{
  "n_layer": 12,
  "d_mlp": 768,
  "rope_fraction": 0.25,
  "init_std_o": 0.0046
}
MLP neurons of a small language model. Each row is named by its layer, matrix (down: output weights) and neuron, and shows model dimensions 0-191. Each number is 500 + 40 x the weight over its row's rms, rounded and kept within 0 to 999. Numbers have three digits each.
After each neuron's rows, "fires before" lists the tokens most often just after its 100 highest values on Wikipedia text that the model never trained on.

L2.down533:564548457500523484497503560600497423491542462561507452491436531534438468554529492573537506494540487554486550472506516515492501449428478456443520455496478509487452497494488479490459516553522518553555547507469500445467465483475541467567510555476517502412574503471530464493444432518532549484474489553496562510462556476513511511548449419541507590523463471521531506517411499572494552500517419463468509553535510437439476499543527511466505485581537583519474552559487500441560409525460485561530495480451450447521505476462555490452470500437524480525518512459505427482514465499481472529
fires before: "\n", " ", ",", "t"

L8.down72:488555474454491495538619527477639474449538576537482569552451472484447492545494484451514466481455477480501490487475507543463538533525524468467458493538494463461516479566503535492540581503507484560548513526431469475507489519586528561457531478458460517548511486542512519520510553479496484466465452497540505500404466532488499522462526497484536512532455587492478551514461397478520513460502417528484475549505515470477523409550478379489538453440545496484481547503448581469506514473483471465499537489458476523480432508517460516528442527506546458533476487551525502576446552454537503525
fires before: " "

L8.down180:448473473540463524515503496526478574460483492583531559477507455472525612492498532514460508554483494477491506452484449452491503492524493524525463560555483539533518538455506573480490488547472519516454530491577494545465533516499469500498495453594555463493462453450447528508499475536490502484530501550531455459434564455480473499464436559463510505468511422459548539502462488436421566501539523505479496438516552522549512597481507409466554503555436453497458513463487462585429455474511439562492521507455476492480464459537514561547487496495484536531489542578577500456454512531518394543
fires before: "a", "b", "n", "r", " ", "d"

L8.down700:547559537529548473526491475481537508515522500503391471514527481499490496525505477476540542545471500540493494452420494501562523498473571509567461485542479451509508499462520550523519547469512488564522525494479511442465558561490483483493474429455472522482470524531482470524536582447406497539537479521451527506512566529592553518488520488472463531491519558438487395484496440496446410544539544535541447601517475490565468532468460510435552514598523498457491486514451504529414504487428486518569537428499480463450464530478468513526516520506476404529525468553521454478489517501463504404
fires before: "|", "n", "t", "c", "s"

L8.down722:442449515592508430490552526527501487385493540513491590566484526492514518449492520515508468504495605486511482526492471476498472546475493480568448470420483566482463483384468596490447530519471548519485496558533509469478500517524482434509485504496484513524482469537493535566511524480497490487506525522433545474433500427490572559477443549442524512526439514477545473519458502436502535507485453505463523457490513526575470475492411499451534554552488460470519492446523584530484581472505510566469446495475544461510535518566564494580476464478485442479516550512519496468437500536507463438
fires before: "a", "e", " ", "u"

L8.down658:490550437484471477526476478459482493435477438539388545435472505540487537478523485559544520530497508480454503538471444547508541460550503472528521509501493473510474504575467501479575476547472534518522432499551470514575463454483502440588540494463531456514514487560521474494500536458541496514494433489509454520529567479550490506486493516578455550549454529505538472441379462411476503441540536548490561523443559557470446562502453507531555509473431511528531527551529550476516384446489450504497518577501513495505418473555524534517506448457510545436505479497495524467479502556514536521
fires before: "r", "i", "t", "d", "g", "s"

L6.down620:558459476498540555558523583547510512467518490487543513509499519472511536553543506467500544539488537520536541519492513560511510489444443466528491421483495516537413581448519521511519508498534547532507562493488447477430501424520472522537564539531495478436483492462560445550505582428507499531446514549539496491468499509467469470544438571469473469423531474510440438466458496506541446515494466534520476519530504460589557476481540524505510484447498534464463518588498483488478505492504540445525511359492527501382536462418448517499527491484495484418445542545578526513478447503526520471
fires before: " ", "s", ":", ".", "="

L2.down365:428522463488434516505431466486565500476527559499476557479432490512429481502501505431512500458517490507530476515490527469467559418351392537470489511552508528476513557491541505429451504525516535516548517489501559520504522519521570502536500550518517513424515464535517522539490469494478438504502490544514492481474447556552505527489553495428467489630445554499535475507448564579502427541516473486469449521488503593464526508515469454501481522542510543508543531463587537537433467456480534442497482499474442475522519512469538480489588486458533491499488555448478434532533472513464526535
fires before: "-", "=", "\n", "D", "U", "2"

L3.down675:509521437525556495483523439494541498455524507498542509432397526559510440527530530544397504549480505487536547487488514476455481517520522485449491472538514509528466532454451519501551542504485411539453529512490498511469496486502544513488552484457474538499541473481539456531537460489480626501484475520490500540520473546471460555405432499584536538428513502472561462512497480490529505437523477467460437538506498527562493533510534522476520545295432486470506478471498590519503486514490500473556542467562505517476502463551496526571413523489488532499482496511470534442490494530551526466
fires before: "\n", "-", " "

L4.down614:550462422499443484520423486471484508429528506549535475524518561505488468459477506519494488472561469438530460506504520511465482516521495551559490521467513511473466472557445514487587468465488545495460457530471512452468532515465556504533526538433484527424480595475453468526526521506498498478465541592490543493513594500419514497496423563421530510507475545469528559538530540525528557565465497435597479493492503501476532559489502497422491474583434466450453480508469564499527542492506520610437517581507544518501471462564437509475477509490517519526535496456447503485534432444530438473
fires before: "d", "y", "s", "t", "e", "l"

L3.down144:480485491490482504476487533539546481448514493530456556561526460531527444591475550544506494525459506478500462565502457462450520573468499464471568434516494501445478571505493527512542532432437513439540531540480461556512584505494484572482546495485522520477440489549534486510528465514571485502364505507457497512483554474489442554469491533583447476514459488509490482459453499534489505521524485475538528427414496421495471503490494473512499544523572457607522465509494478551477506557493543413457505449501481588426557503466488419610467543487503468498500528466482461459545505514502515519
fires before: "0", " ", "2", "3", "5", "%"

L6.down501:497546514564480476505550533544533471460494503494447530482535462427476446531489508548535468557447494460521528473435493540507545547527515460557457461510585446500485504415449492485520490467546489640489563545457452436499481448543456465546527494505505575451480538462453506436479522516509455565456453487482516486474535452538463601488486490453528509483486486429365497448473400563508445528526448509496513541514564509538544456516475475406558495522487527483524541493519544483470500553528503527532456515489512451473518489506462552484514506555455513481497548511572521477488555553496549493
fires before: "d", " ", "s"

L2.down254:458449442516487429520491533450554501447563496485522543515475560481459513523489530510434489564492419489447520507493470455461483494511506562562560488512499502527541500521566431481553542521562436513486502476522477509512551502490495516460534473467496501436441456520467448570486487489591511524466498496423508542508501508483494461432546491586506488489448454481484564454531444516409552551444534415553497539565462519562530431562432510459526445419513476563512464516515540517465486447489563490490548462502516475513392538560477472460492506525525563488535542539449521542547508528565478510
fires before: " ", "r", "y"

L8.down462:590529522572523481537521496459436547499531533572527485595479491549493477517486511458512511434489435478521469537519505473427519507518507480482427458475474504546496533496517523474550472419518524556513515528537437537449501513370529467484505517489490477489542506530455547451545510502514559495553475511469514470483494493566472470488509516502574475548504427439481555512533490433541533536556456479522573486490476506497459551596539531445519481471503460487534444461472516554520492511463498462432521517468550551580466531551478453489481461483530555373493392535428515436461502483533455494
fires before: "a", "d", "g", " ", "n"

L2.down477:492484485477472453519509510499473524451473552519573565555518541505479461489483542511442536422464486503452543496501470505516476469450460479601566510543508435553498523516479464583540485433436477591506533515462501534513601600503443473496496526504498451522464481516470469498538533497530508476519479518465499497438561443414560493489609437492427531567482521589519483474484535525536425533477551426540485487433487495497518422542495487542485488443489573571468507461526475532541490501455538550466433554525545552464441516514502488475490479490467538485469464474523503483464484453498575464
fires before: "i", "-", " ", "\n"

L2.down514:451477487481504439496518550487536569432505488493558520476495562509403515602518493524487486582573479425413462478454558481533373500474516470495480515471499471451482499485540501444509483447464536499508524512482450412447504475595520461478487545489472491551523446485521585520513477470557505521490519494535588503475504492515456456488499475544479554462545477460515491495508552522496547523536521508498509513529458480562448534524489546495471567386510452504519486493442493502495498523470518499474565464531523489514458439574532517603505490441492447542561538480451533466463507571449529576
fires before: "-", " ", "\n"

L6.down364:573416521496510528542397492390486544441510444505509531472497518521531509400490458531470489532471535459492440478488479511579494520550480405541500473452568504527529483597461549533476544488502515530495461508486521506517521527464530505463483498444578469440526518494535404405530498540452517511543514527564551527444517514461446518468502485535461520550518470473505509434511451525503501486471491450524501447493481549445518496627536540481474508465458521484500471531574481514520464481432515581521481547564461468412530515499447508467473485448514515454532521532520572526479456516501568502
fires before: "e", "i", "s", ":", "b", " "

L2.down376:468483472511477435550507538488505600475542481473542531445486543533394512606572548519487564610581419484499554499411509510534474482452466545472497538518516520485495485523484446468532510534479508531443501529505446466451480519532482448465558469480518482461452422473525508509509500537542542495480502516453559465502562505456412508462493478508453554412491419489477499477497514525451507510521528484506477452508472515570489547533442472524513479346495465490490469486463532426520493585516519510510564451505530557494470530560505520560504478479514503513539518517521529505498473589505505537
fires before: " ", "-", "\n"

L3.down349:442542455507508529557564492516470477534532520520543503504413594482552541490618516518438532561519496432411462439477486489489518526489558493474450453455506494446546535489544503475491469424468516467463522479452450521450532541485518504572482536567479546526499461460460496609465511533501557537551543548515560548504547531477486511456452509491516458494493489448490462513440463510408437570529511507473585519513493493477473420486484504510568473433452552486457503505489555484519509552473503511485456541450528453465480585537447506479564568528513458475447492540528518518503432506514475462
fires before: "l", "s", "b", " ", "f", "k"

L3.down448:449562492530497573537533499505483528543491420480501539409417478557455499499452458552504477500452497484478532502503540452569424500523485525559516503478510451560517515515528460441553563485492476507507479490425467492541490489487512395468502523533546504389567498545498504563537568494532525483416486535472522451482423492512504468575572430558480447521462464550574473509526462520522526520558537517534477445580521470480527393545485532454513532492485544531495500553411503541496501525450520556451515512442469571525444508466516458516530524534539489487475478477461463486428499485491518476
fires before: "k", "d", "l", "e", "t", "a"

L6.down53:525499535483505359515529555499515488531522394525482515516503500479443535586497446484535489522459472555484451569479530480478486479544501509439470573469460475529463490497518503536537576486439433578550537495517461513465512510448505498463441457520504494476529514451469529447435405471533458492512469452495413469508546514513494453556507495442479481480524422492535479490588534545404534525585502523546547522536518506508532443492499511420555507512474473520403502507479563525529487478516532515506562526502516425456599550498480510465563466552508454442506495539509551518548511500493517494
fires before: "e", "a", "i", "u", "y", "o"

L3.down611:524425497474477509482479499481531559474503470522564535481458542510456497562480542550475570580479512448479517500528530548558517512484491548486515527424552444503501486527501415494485501576536537557497412459497468494438562514423483457478480505549541483445511533512512462567525525414583501480501466516453445526518564439452438548534522502564501567463472481505475440436485531489470528479485520503499507508516533545473470498486457478487508489329536488513459488474544535440536527539485431473557561425487604477495524502483538488538473457480481559551476489487517501534505456565543483515
fires before: "-", " ", "\n", "="

L2.down680:534524432501508436420528482568558465467518484475563569509551483561446493446488500503560524438512534482521517448495495446530519439469453520484508493553477513510528516504460430557530417550522507577496545537484551534473547516534544482478538457522473532441533502497436509460487489477527463424421491542436405543483534564502461490467521451519515524572502501537480531523472455477557465551471474449490527509493501498454465524528508513448540568551472587529542462469518476484511470481549512489481563541433491519506564500461526512512503458492549356512491446443521524523477563505514547406
fires before: "-", "\n", "="

L2.down283:500513505483525589537538460517540518538481542510518546536587551497631448483550485520527416525499486495519498469455540469498531555547472488504520573430492489468521538497492495481575461503500525571539593515505528553519498491517521521414473545424397548458504550486460523486512478529530513480443496489408519471474530491517506502531519555433428527551512500542481493466516440415472494478554498557485445491467515484545490506488444412510506509556453473489498520443522529418486509513483458504496493467482439513527476503472452449492521486529435532444543538421548486451472559541398504465
fires before: "d", "e", "l", "i", "o"

L8.down749:512525409455430513458545519474533509504540516444530528470499475494547524566566572511488481437461513459502476502492453516508506485482519529519449429423521477544478527547468443455509519438482535518530385538533537559504562560496510536560492499500417523540515490523454544559480561489499498450491501492523511527505550525526469459446540460434565470451490484421478526484431492514462534579503500521487469451520509472479523482438482508494462459491494527529471535417541539531490503507486516533476518484453501567576487543520561514460415544445504492434460568627467567476497522562503548435
fires before: "r", "o", "c", "l", "s"

L3.down588:461504416539539519458506479556507493487571498567557485555540510505447517473501518532445553488468512475520487577493481501405578447478471487506606480507468512505505532470509516412490503412478521451534483544445519502472551550472448518461508516516543577493525509531538506516531513490484485526543516490470419542456521514516429442490524526554504410474478455561509542461431437577534475410452514523555484492380449477515558518474554522496522473442525430544505548556530457499455522558499516443496491481502510515480580493514499445559471468538497480465490524499460501413501469506569506504
fires before: "0", " ", "8", "%", "9"

L2.down320:501492517492464529513483568433478443484517495448499554491535395609448534512500491525515506487503533545529468399442534524454513526529478518528540578478533495541587479498524471529524524529526394540539572518464454498475533484568473514455516444475510497441486456485452556470488526479561506493401424528503492466488520482459528459513482526530555556490480506536512472454575425457547472480454519524525507426527452486515476459487465534455444495541503469570573550517541516518473500479505531514530572447494447442482558498471557525439552456473509518508552519481445440530463533519581476442
fires before: "\n", "-", " ", "|", "2", "d"

L8.down310:432558571521472427551480531484492507494486454559590515472447506536469587555417491514504533481468495490501451519535505462483549546468454477515471503493491492511575551444474583449467486501533506542551486479482512453479465520446506517484472484503478442512454528512496484507488546515579520564578498488465480525501468506480509549525521501576488470484430403501547403562470518520440542424522500555556532455484530531520463465497429500403523537473464515585525472440480486568473538543522511576515483488460569503588544460539476501485491511507465557494433444472471498502511484441466435518
fires before: "d", "a"